config = dict(
    num_attention_heads=8,
    head_dim=96,
    norm='rmsnorm',
    positions='rope',
    rope_fraction=1.0,
    qk_norm=False,
    bias='none',
    init_std_o=0.00624,
    init_std_up=0.0265,
    lr_mult_down=2.0,
    beta1=0.93,
    decay_fraction=1.0,
)
MLP neurons of a small language model. Each row is named by its layer, matrix (gate and up: input weights) and neuron, and shows model dimensions 640-735. Each number is 128 + 32 x the weight over its row's rms, rounded and kept within 0 to 255. Numbers have three digits each. A neuron's up and down rows have the sign that makes its largest values positive.
A block is one neuron, or neurons of one layer that tend to fire together. After each block is what it responds to, as a language model described it from the Wikipedia text at the highest values.

L6.gate177:082103122136094143135188115141085121082103108142076164153108123123166126190098118164170117120113081175102108170077156063136120161036048142162107098151109149163203082120112115093087156106133126090115116153138068084145160099078145063134082098119136141117126134168141137140130074193111111117
L6.up177:153142155153136101130113140117082110101103131145116155133131103088104157110140178112157157147150163146173148173127073119052186128125144110095120111152096082154104151063136143143105045142087194083108196082173097137139178090169176137134159156089164102131113084105081117097053131132150184176
L6.gate961:107088121124132113147110144116115096143133157132162174133123247131112136152111179132135116084120120118133128136132144190171158054148153172123120164146108094126091124138077126130107200117159068081182092125111063139125106123034162147198145109188157109193101089128111122144106169123073146143
L6.up961:111120107112154086123080126085139083167065130106112135147112083101128130171148121084104127135141092133150188091136112163158141141051136171185096117117093148126052129116093163132110069164127104144178125116136151149170096149127119167082135126194164114142116160158100156139127137141151133122
L6.gate1337:133105137147126173133125095042129115107135143146113061173132121076047096117116118162130161123117134115170108100108119079158122137102116165118156130126134108121126079123108168121081088139139147103138199142054148068164128129143132111144128120106146087089138113140114121117145133156111127163
L6.up1337:107122156136183059154108168116095068078119100143127113124129120119159131189082124101059125134135147143120077180113140174160125123106123130185091114181073163095112117154084146117104120143120142085094177164155145111151110111111171182137231138111198122142098161156110144166152122144153139147
L6.gate1821:115132148182092136164112105141120120235101053128112145145136115170092090201068102148136131111076153128106071077151121090103131124106088118083160030130116165154072141185146146103082139065131124116110120138207143128154189115141167144121133157104150110090141152123116162093090151172094131126
L6.up1821:114150130169185117106154150129114172176094135187182135117126132079109135133070126169116109091126138093126108109122164119111155113123151073129124128094081134140171102120095156104131113113123126074118139187142106133134079101147044108166101100148190211120144079160197143180132107142134151115
Final token of a place or landmark name, usually a suffix piece or street/park word: Bonny-ville, Rogers Park, Tarpon Springs, Pine Avenue.

L4.gate198:123126116110130114185119150091129139140132091158130072178084105176102155190136164155145199101207073135212080114146171035127080082115170162141115161118099096152161100145121117140146131085103103123069095129136122155130090122109115075145145111181119119143148132157149110155102119110137159129
L4.up198:130096097080096126150100188121113175136196066101164106111115096140119095105126097097084118085114145120111084119073151069126126089153134143119131052052202143090163119104083120162134112129164124107096118167116165118106089150144139156121101114165106099136128168181129085110128158163108074145
L4.gate410:127077094132142117126167159122119146161127099095114087163124120102095102184094141131100086112103170115115121186098126172082152154138126139080126136155137108123134081111176169132080138110167110078122103151146096096096154086078119164092079136099086063124093156089132159086067134176128100099
L4.up410:092193122128167109095114158101137125154044143099152134092125119146120182174191112160078140119113129132122109173110106067160152152117135108113122203088095117083109071097071117159118116074086117087172168128134167198180143126065168086124073154098096085091168149176149170107062159179103081144
L4.gate695:130120131135099137111050120104145118113077063105109127138187189120122140158129167123159100117131094096175148153103161142111155126078156082125161116107172138133122079151073134095161151129148124093099126089095129119154115116126156137117132164102123167097144117128158136127136191139134107192
L4.up695:139156095104124160137145101192092149120119131154121145129158132103106172125100168116192123099126078073126146138145094144138161180152076120103183181063135144148201145116140178098113139102187128120096184160155099149169124138136152091078139070122142155132105160193110130099150133199141184187
L4.gate710:143149126147171091144126094132067093135119128144094144124142118139096092123169065147187127156121121095121105166095173119169135142087147073126081151075140156203048109118155154137091152148138191170130108087103111079124172160124116127142105102117123154091123171111172119134117158106166138070
L4.up710:123119125126127114200114122108069131077166150194090125144090153120109112129080137145136064113120108116175146164130156146146113159089120097137131118099094166124073145179169103099160202133097151126115171154142073222129099129165188070141169083131161127090063082173155163132108119072111176101
L4.gate830:117090148084160118127093041085149087096086131166117185145113142093051178157088110126101159176113114174166176138096113118111147088102116132152114164129125109183139142132132082101104097169118113115130123134108117086118165113141100130112126094137153139148130145110096088114191091138160109200
L4.up830:104083110137189114130126122158121201142103112081149149068099119123154132158071110076139164098139139099122113113182157115165144198157132111110094160158155153167143162117197100115093098132154161147151194109147147168166125139132163132068198121139114115171145151131068152130174124186077174134
L4.gate1753:147063136112063082055184138128078140135137215112134094109200156109094141122133100113154162073105170129210137122108119114132161149130145143171111204126168159148148062137155121138121122125143097091119104129083123115066048045133075112170141121088115143125133163198066125143154146114089078119
L4.up1753:124193115080134113154080109084131101134205120146161083140082149105178100139146106176142089119095075126115075108130136169106177117107079185136115145154100115147126098131135151109134117106112183139153161111190159092154115130092099154165118141169105166121199122167125198132145118127121114126
L4.gate1833:144131116182108149147090158178098101179132137167079148108141140131168132158121148135138181094199115138196072119173172144157119116132166156120205087151160132103095113120140119161102149140163071230129103089182156192117119151133080100127119185142123144146124146111133113110129098128167114121
L4.up1833:079093084105106069151104125138112168135105189069172131087098140103156115129145132085142115158099138153154145126130128086080110149191100124070088114125178144147170141158167145152111209109098107061113116119120094145116088114113176128183088100091143174112161156117163181135144134178079153107
L4.gate1986:072124147145097137140138156128090122122103053154164153125166138123088058130106144087151178106135157120161153132121147155127139150073133139142171124131083120063127119138198092183060131143167108154125112091094104134172080129172146118100156123101127120139108135108135115127129056111153136035
L4.up1986:143086143154130159043104082116138116109154127147101105156174135053143124149133125126169192110069092081144091100185170087129068133091122162158136133129090172162090089089158113151145158158109139121083150100159151089135166084123112144146121156083116143163079145128152122139094156150129121078
Final tokens or word pieces that complete city and place names, often after at or in, e.g. Leipz-ig, Fort Worth, New York.

L6.gate179:148093137054162104168104109179108154099122121113172118207131147147194095135077185111121112175122152162132142153166120084160142096120118152142086164161118154132194127124125156156141130128191105163164140112164042142107147091148046106170150142112214140135074116086157134144106079099146107108
L6.up179:134131174097136103117150163082151068133131117127161116141102133099121106102128137130139113109090160161096142153093150123122186116118153121120067151134139154116102130111062135200131122166149114133154166185159105134138114152142082075153130183138132111117151157182153153081134116141092177111
L6.gate258:107067100124131131104195106090145106165102153096122116103095165102149072111106110176103090114151103155142105117117121118161059171153128131177112156174135162164115100116156078179142146156166133174075148138151079099085105124151072152146140148116125116113084124110136100091109135132180178168
L6.up258:105087119108104077140212143017091172114159065123228081099113125117089123116100124160131158100116111135161131082131131157120149138117178164157153106103187101198068116196133148170138148133112180152099140108091121135186095153143146114140147164081090098137096179087149099065102135137169158096
L6.gate476:054097104159143113123136125115115126132093151143124157109129134144059136125121124162051118173132110075132070051138143130121114145082149079133161166156049110116149168138126135089143171110152109133119177152108090111173170154161038130145097107132139138108128137118143105132141109116134149194
L6.up476:151159125144122159193127087153129103122083189130127149125105145136198191108146022101105145154158078112142163104176122106133129153073159144131134181166079091141145138113134093151105167116168073099115145138139132130099143079101138077121098141158113147117113080143135144142114093079152137097
L6.gate966:131102132134168180182138157123081134125137180066126115125108135120139100116139168172111142146182176149118177128079168092158119118104151158097117181139158112171082152113082098159132101138131056195096206123156095184109136135135110121181135144132118128143104122158182174107133175119153174089
L6.up966:107076108134201108138147112166133146155084095108151123125136231148108115174065118167082134137171158167116165139160154088140028121099094130083074166125176093106133082147106104142174136129165025167160128122149105155109134127125079148140203182166173134115169122155176085143081089080131202083
Line breaks right after a colon that introduces a bulleted list ("include:", "were:"), plus heading-closing =, ===, and table pipes.

L6.gate1130:083103140112122169124160088129125123143117129124120140143187155121121150122145204162137148151183107150148118157184155160119107093142127153101117159200088131133098082127102139112144090108106094127128130085165099083090122106121179171179146126163146123118077180087125147121087154130131112093
L6.up1130:123148171120137132148080128158167098170112140133178107131137131131152152129101170118107093064146126188102132166124097122107094113123065164162106119123175104118114122128186084151091161080113092137121145079121122158135147108127149159131119106111122108077149078125199108145146134164156123186
L6.gate1719:062083123146086149071122089122197030131131111059148110138125150133083114101177095145097107135122138135131153114075114103110153058128077122115114039171118114141069097110136175128114128139139143094128108143159126109159141105148195122093156163122142151113123047146128108172099107188096097145
L6.up1719:124155145141100113096131093153133150165096096127159190156114119070143164137122094116115131079142120171149116116180102119094134167095136171152147159134079180105085137180135164060167112146127120158079126111139120119120086141155178102057180093085067120128106154175093088172072116101151158145
L6.gate1819:183110174193150111137125105123126102108139164122184048116155095082140128163078146138097113063125086102141102155143168135080079139167156132093199084164157096170143144109086146147086145123133087124070124128078125124117183127134169124133107117122200118054092110099106132110129107123138106141
L6.up1819:168171129156094137150100045137134125133212056127112168103114130137131132150122181097130154134129095169126093159144155089064207166131098128115170074138134163069126107138096164144132110107108109152157150118099122102111148149144119130104123103185106038109100132146155117123144117140173135140
L6.gate1972:101152122152138102124159120135203151104140107132116131150141191131109118127145123191107116104178095117130093136093146116102150146117110135092130143107074072132142097152122058200097102064129164106105119098115087161064112114127166100155128115112131143113110122180119122091144067106085154162
L6.up1972:088098134180104133151145154136175109097153128111118081153154113129191156097138155103148157138141138072064134110089200143073107105106161145130090078163121060099167125112110119192153102107099134157074078182164127183113109203132119106165120183090130079143156126133142092150100143104123098128
The token "to" as infinitive marker, preposition, or start of words like tones and tools (used to plan, further to the west); also digits in map coordinates.

L2.gate1756:057106029095122132147121152166094047141076074136207119136129110157132130124139095110175117133137123139138145099097096114168097138058093135142153125177168121079167142133116156136094123092129134168162101123116170139081130090113153083117174176217132173139064101170176164132113123096087157123
L2.up1756:111155084094128124124093194125095165069160148182088095132096097148114071113090168082081098171149120104108148152157112119088093188116116149137118130170171143123165116141141133136158102160139146110159093142117109137095117165143196143087173144205101144210105112142152123129058151131114169075
L2.gate2020:174170143128091112153145115154065153113080163131198118124118125140138111175102087066098080146142172123179164072110118101206179101159136108129175152175117082086114188111095165174112091075121117142171179107085119167079118107121176105123153150148084101093111108178169091143126096079082159112
L2.up2020:157137072148132128116148131112134166107152152146135141101125152114113188017106155123120115133118144113172095131156163126128105165188108166137119159128138143146136122112173114158105127182172132121209190125138088123083133130149175139070135129077202101139161136099152181151129108112112133130
Capital-letter tokens continuing a name partway through, as in camel-case brands, acronyms, or after a hyphen: DeRidder, GoldenEye, SARS.

L6.gate134:112181131080120129174108181150108116130076153186146095107071159103064077155145155146106137171196091139176116141139133205149161126124128117143155147124124136109133129120194125148141117150174121127144165134061184159098111100175145114115129080107132158162108171132136114131193164102087056092
L6.up134:097132042156166168191099164116096156131096201116197128081107125114119190107150105130109115084201034142114077163168086096124173161133122079116168130100137120185136137146127143154095137144103100121107140147074068140078082073140106108149125113167108121158142105112170101157115191083139175170
L6.gate1354:114150118070143128122114111118130163095103184166144071155108125168049106136158106155124190133134127075129170083142140143169118135132127136119145116153109133138134115174132122129108088149154113123099129151078052178071171080149130178176096127119177121107143113172132113138085095159090178089
L6.up1354:112091099138115097115104103083142122105103159131142136099123094115093116121124148068106099143171075095145104150116094123155106148133134158093167151103135080122107089139160142154143150157116073064121107140178099122135116135103164128107152063089161119099182100068120170162150086128149157149
L6.gate1628:136143064143157107083190112132135122100118082183136088104083124159115144155155182130143118162194144147140080111061099061113169131103086089152134122133078163104114133159152137113132137125135068139183146114119092150132185130055107073124110124128083086083106083104135091139167122128123148138
L6.up1628:116148154109167107114076108113138090108088128154178142120165116133086144108081133132099123198071114136089131125059141074118166113103121126129147099148172182162148079109141137103047123162144109084111171097126118168184166134155184145119129184150107107127138144175113111055128091097126083119
L6.gate1969:120121096122177169094149133105140122127148102138106091144130168123180161043126155125133137147144143199190163112078119094108147179143078146126141149076110095146150112098088085164138140133129132145164119146155094111093111165133125094093123130166158123142115200130061160151101087129137089085
L6.up1969:169144096124073179118125112136132139143154081172111150140068131156093154140127174151097093098145074150212183111138097095132131163167129159122149171094100126169092113145093116178103156046085116127126096155097140097114176132075054130162138126148152155122075205069137198099200117168138145166
Single capital letters inside dotted abbreviations right after a period, as in U.S., A.V. Club and B.I.G.; weaker on ellipsis dots and mid-word fragments like kilns and Dalmatia.

L4.gate11:098122148135186143134136052123172151146115159127123122105124096092122114087161082164133118118144189150158102053158082141096153160181162145085163081142101185177107177167125174086155094083112161113119105090116106137135157173124137125142119145109139129131114175083119180139175161121146148110
L4.up11:144095141149110111096157109129085043087063106145071122151172138153149097165152114153142075155139079077098178115165186109153129105150115181087078125132159133067179127114161122097049118165114141171061097057178131106103117141226129099094093126120093201133150176140121136139137130057186114164
L4.gate133:143172124092177089109088114088117128128114149184126134143134141176141107117146094146116136132137173191136123083114133145155135111095117185115079074162089140203099102055170109159120137088044108076106107118187146189088070155113136130109118120138113079140115102114170095133135225157144126138
L4.up133:105138095136143117126113153122155110146104119117084127118118188102148135179167074157095151164172155085140072151066122091114148122204172233096135105122131215159179162189108086155137119143150135122122120136170141136129143091154098184139116104085085073184123104048105196162123105143154042109
L4.gate224:135179085123155104115131116119143127110143139098151161130109201103082088097128121134120115112130134167144133111102119193167102107150137139138150148122187122201132141083103096118126129115111131092082141127127142176085121140120170078152212141086128165099121121135163133089107081121091084070
L4.up224:101161125162147148175068169162145118176112144093102133134191172196072091113103108132113134132155142124114141112098161115138138147170192054134090175158122124167085135117159101150122094154149175105124177224114154149163135131088115186098125157120160134129160115076086081171120140132083150141
L4.gate389:100087128135133093143119135138209118141075154208101083127141079077148135118194130099116081065118138140191149130139089130089141175099095155144173156175092101146106108089106088071110150085090156123165126131139140111137087150174122143080193118102094092154109107134133100135134084126127120136
L4.up389:181045160198171140104164199142114134139090138116157166126128129170147133178078093111144118085143142143141130105191126142140133105141174182173143134112125172114135123145162088141123108118106134150094122084145106106153072143157162143118159101062103149107140099111116133133108139154129096132
L4.gate609:120177138158144145133130136089161130120114141091152135147117137134159186140094140086157127184085119116106106106158106106100236122082164162114185158119135105117109178154148126212068157045102154141152139176100086150150148147114177124093111136121176114174168133172134132121076153063155115146
L4.up609:116062100178130126119211122176107164181177117104097144127150077159153125087129085085134126140106125136160116146148081130100143159120099175176096152069060150164140164153117116194129119181075059149184122152151096125089135101062198159172146107122137102180101155102129128139178103187156167120
L4.gate647:139130144131153144158151119105141140110080094170156126083117162104120118164125125129128138183151094112127104108157122156153070198089175162134047118101159132115131104177107149173109217057130122144131081183204141149132130124093150136146108124146115132058172105058169219152125057095169119124
L4.up647:128145189122086154106169096128121067142145128160110151097135115130186131166114163099135114143070146097189109116123111161126087106200118064169108158135119174138157133163121103141152141136106137134085050126033137165089135131188170131115061081113081178136144127114174047150122067143159085112
L4.gate1120:180102185088116157160163109119175164124176106144112189155160177168119098135127127093128165161154116151178143147164154115082133092125147050152061189121099170148179083139141132108117136198177079103105131084152111121120128118111159160070132161102088077083115079107178122138179113116148150114
L4.up1120:138147117094113148163115080108086133128143146124134098105170117149129156148102163128160119190135132130156102138183131099098147148140142113136079115180126166105118060099198113175170107098109167141094108105160162114133202171123120139073104136113103136145100083146168172102106127116217126178
L4.gate1803:113103144136100136176078081111078080137140099167177123154104133093121078126150146164128137110121073085146198082162116087113106152113114081138120189125200159144118188197172163107140102088121078174090149098165129144119119198177158145101144105117123175115136138113137094096156177140139111126
L4.up1803:135132171103135134173114169090172159114142149128069147140100084097137141095132151094130100121105096060180078128151135117123098091142082057094107147121110102192106173115155092104103188145172114107130124090134178174143105092134077181132076101069139084067140125126152126167149190116134122080
Opening word-piece of a multi-piece word, mostly "be"/"Be" as in be|auty, be|gun, be|droom, Be|havior, plus p|reserved, Ru|stam, bo|ss.

L2.gate1021:142073106113130133153143152178143092106148226184170136165160081123146135140116134157117158094141133077130120131099144092100122108117137191114109080153070127108092073152110150146118092089144108111100159122144192112165165118080110138069126077172124118115123080132125098149117071194150149099
L2.up1021:142159131135176141182158132117113182145087116145168085166149161103182060140161104152113159084156103149135079126167120180122064112119128153105117122102134057086102145133178180098101162125122157181089091128109120103142088167114067116142127182154074085127135162122140117171156109086108080083
L2.gate1213:147177113171132207190104123091103148096139190116092069157160090139092129182155100140134122166120095127065115076082084193133101101117118122119134103101113101118137103113084119170082107158191180139071115130175123109116155183112160093121189139087097067105115117174135141146152127139145117134
L2.up1213:108183112123155099160098185133033136056180106186112080071172126134172138115119100169097114119147110113099128121088153126162104062109107112136067080143138127109084115109156181071180154091168130166136162111141130114124158136147169081142135109122112135130093127148145074161154148153120128122
Main verb right after the sentence subject, mostly is/was after a bio name and its date parentheses, also reported, wrote, features.

L4.gate160:149105136115124155172099139065120080093148100141160162116062118092102108142076087146103059051106172090096169140111115119157117101096166153151106135133115112173149102171129077073131144152128123114116129126137132133200132064169125164159111078126129066195127159119151128097214173146062149134
L4.up160:138169153115110126128107220120104075114068153084108124080156135118080167103082085159167136148164149103126170158110118139149134159152158162153159095149113114137100105148140147082130127095112115113084158115136107096102135123139144182127128160100144077166162116110116125144166137110187186119
L4.gate225:206161197149148171188128110164131172077108113163134166154119169141142122132058174192129142151153122150118155170137182082101131162115107120099116164177133181118166113143146107091146109068139193118115159079104134137124113114122168126092098098149159095136164161099136133127120029089094110187
L4.up225:109175151097139105119117126158082134115184099092100128071155113125062141189175108096141163144189125179065183118136158104128114132150101115104173119081113085142164158162128143135114163143085119120086116131144117186114064134132125114119125084122155108129162142113124100134127126093159074100
L4.gate546:127056089123134152140104113131071116078109097113151074108150092117133125158116092119098113189150151090091092065044102158146085094187107130150098106147102092091151148138143149127160141079150144175085131179112151191135111123072199165125134184194095125099115120107182140143157162082144108126
L4.up546:084145090132126125092116158113168108140102181161131139136168166092132114085124129185157107117109098135090145171089057144171124214151128118162098154090120098126088137177187115123105089108139169139133102100139113121144098142108161160095126172120067143156128126142084143120133132131122146172
L4.gate671:138140088131140162121151146128135132142127162103129087168158153118078080121142129184152199172105154118109069180179154161110142144148076128163107115116106145143117054110151132166087045074118189160082157104150112177138179173113121160127095093071047137131186146167123069159187097086094191098
L4.up671:146130152179171172159159109102114157094127121065107112224095120199107162170131164137051127114180130132108184157145110122105139144168119134116154144148173122064086089102092152131111112092143102138147122068149103156102204085073111154124101119122095147161182118045196104103202158137141149139
L4.gate868:103110090090086175131111156068150131166192099139162091104177102082157097099163115121084151181134090139158141096100170099114129121132124123090128152110098144086137117063102107106086110133156163114148082133093093129128129130195135089153091179146101134110100164077146170161123152166134150163
L4.up868:138123152122091136083154090187107165097127173152161051171196107179171092130142078141157070139172133153147088115130122161061126156155086129143166087135127128102121058108124174111231099140131132053092138143115131144143120169136165067168079119123155124118098128084111136133108137122195160151
L4.gate1046:105183101188172122094125080096126130105085111077112148137090159127148158100112138119126075090135052126131064124101087136140119184102117144103145136104105089115078137145156123141127182065126151143189127168140073141149117124103124158161109111091152123112130129139097150063142165117073136190
L4.up1046:152134156168162097131083165112089177179055138103069094206143135162123086147082099137055105104130156139127095117084094152168106092177072122160102121188137152120111127148101145089097165064133130147116122163174139154148144167102176129168146143098122162108142130154058211121148079072200145124
L4.gate1207:115147176138165181082070131100134093106107107154142080126145135118072105041126145206143141184130125132116146174071100216157139168111128145153125118120164143123166154114142125106106191154156174103068128150185139146101125156130145086131099097115102180117127116155145121064159155135086108168
L4.up1207:151090105129142111192116088174175146139140097152130132121151167167100146073112091117157134157135168106124120159093132156075123104148127093130166116109160132132143123128115101162119075135082151159139110126159168106143169123132176108136151122083147104189113113138100146105141150176119196147
L4.gate1322:122119143049110151101155170106123142068103052108143057120131170131116091145141160179106123105188085168124056099119060204142114201145164135103116139129153144083188074123083128110169143099155084112153157114141066140125159156102136087110156105124175126148107130157089130105106078145118079109
L4.up1322:098080096132080098119129178194119104148156099149108132062107170116126056106129114109175154131116093138190142091103129105133104119158107118126082081101129108113122117101132127135127151116142113118119145129136054133153129132123122165187144157122160126141082088127125129140129122048127133071
The S in U.S. and F.S.U., plus inner fragments of split names or words such as McC-a-in, M-é-xico, Ba-kewell, ad-ministered.

L4.gate78:202107105134118125147140118093162134175067111115105136100116082177121135064126162097206119138114141193155103112142139182155088097096103111125112174099086167124164138110120106152116128174228161145119025133123078091132141179126115159114146129129153133185163155116135100161113163114131042161
L4.up78:138101141089168124194132130089071190153095165155075126068147139105121146107147190131110172165109167165155132099158111124180162109144136128131186132046141136140157105152092182143125114165139154071102131115123099088123082102137118158137112130130140093141103168205125184098212129198166112124
L4.gate238:103139129149066146099064084185117118121137102081139154143123144160147091121109146140131108162087144130174126134141105159153113147090124106120158110088091198136107111102131166086145108162148158149131211159139122119125145128092101149092205223154176131104088100082116159151098164106096089076
L4.up238:106079223117079113137115150160113140074117156193096081127111154114085155138059147112103147097092090125132132080102087140127112140195102093066134136168175141153151115170168111138178170146118069100133136110087121144117114075095108105169107130073180158126158139127147081130155058182096148127
L4.gate435:093134135130151147130139121143142123172102165074102132114140130143162066079110087152170124107095152140085156118084160130143178156140130088168166104155099105117134132139136158127170165130135158126114157200199094137144121122085160135112198177181125125138099164088130126141125059138104142168
L4.up435:146131113110106103108171081164146167085051134141136124150130153140124143131174122168152102170098135118139097093167173136215137108155184165086133088052117117112124135143092177098084099115087110156145113106112157113073138053151136109126140137173074162099090143137142121175152130135107121168
L4.gate605:090060074117187099084133152119089096095087148089105150102119134090197127129114122173128099113105200074164114125125116128152047082168101118177177086100132137154119139111140170104048159112118135059111115154116134103113115129104069081134183184129145130154134122092103084119202167139149137116
L4.up605:079132086148155123090112111149089174167100164115142148197140103141168106142117126142126112106100137098135125162174099174080130061126114091159155118137140156137060143131065154114120131145116141118139158149144165094127148169047113129149156085129125062133110128114138084102136146123069153092
L4.gate1079:134188124219133180111102086138145150160108147209098144108129137096154182152146112142146156139187109087125105091114130119179161121167174101168099110065128185116147112138166135130109171144138188136138096100109125133134131147103156156108181190169112161139176172193120151125118150112146116105
L4.up1079:100030126157157133122097152102116145138134118191142157086104136132068145078130154125095168080118030054138143118135179100088143120132070109110141150138124122140095092128164099116171132114117119148107106098136171112158148074185106131162136107051114116148176149129131094145157147139078079126
L4.gate1179:067140171155151073129150128167114092148084101116112118074116152114073103131128141176122091142075174092156197149070116106104104111155116103124100135124086090128130085072109135148107085140106129091120122201120150143112117141135144114137125179175160110079149136108156127202181169093101120137
L4.up1179:119205127126131149158116111105122111174129136047138169112128154091150143145122155177114093165077101095108151108121106116119167060123145115095152167129116120176124103159150150108105141119073139133138154131154142096156135121109094187123091170127082145114173183158152087136167127071163142168
L4.gate1557:095212118144132167083108046140104113142168126154081109109152150145132168089088084175099167188178095064132145090125116135120122114156123165098150122142086155142094060130116134118088082162109149175113134188161136117134129164112096122128144165094194155203179127099132114113176102169071131156
L4.up1557:154160103133127139115124131108095113178116146063105118120126101154109093154128121144118116165164074170143128139161180120121088102138150066152147131107160155110137091150131099101135083133162144145182093140071112110166142163076096159116170147107125170102067157160145087088092143112108101097
L4.gate1755:117101113098103109142081148072129162081143129115188080115150167137173090061143115100046114131137118121106125173140156093095149130112141076075154104092116121113141110173102081110089125095152100159188089050144172149196172126093097134144177187152138109108113102104131124115175180100137162121
L4.up1755:142159074175103105124120133152145094131134159138111150131102137100131197091111128123142112117119131160160113174148134155125153117154147137159084122091132133060102188144107135137130113148147104048117127119149119156104157075164119106131169100122108069118103071159139157099143107144133096145
The colon after "Website" in infobox-style field lists; more weakly, prepositions like between, in, by after a verb or noun in prose.

L2.gate1421:109169117177087141142078109104104118101135095122124120083065112086205075172141141051133114180107136155105140147120184152115199133135123151092115132140075103132136099152114139122153132109187080121128180112158161125074153168080189139114155094126080130178079128101149120163133121144142128180
L2.up1421:154163104217096120127105140139105140147091071060129118144128097135187136190130113084134122079165096155151137113167128161096098110125151118138083121089103200126120099152092163149136096171140091112164119110160161141152080125102181059206156103093137134156155130086164145144151076067206158137
L2.gate1941:159069116081159142161172124152125126087161110135108132150158086132137069172145094126148168095076115173150143174101182192139085141079143125112117108142135144119129173121124093125127163102235142114154122202115104170155135096190111086165139124114127148139112118110125139186166139106169066151
L2.up1941:140116095125126127121101200068091162162155114097143124183128153109127058157187117063131157098149127118114126129026184118155163149100131199094114146131104088129113107169146081094145154145200042135161132170130100168079124077188143086119093112127133093134105149151106119161113152120092177177
Final token completing a city or town name, often a word piece, in lists, tables and bios: Thessaloni-ki, Chenna-i, Cape Town, Kansas City.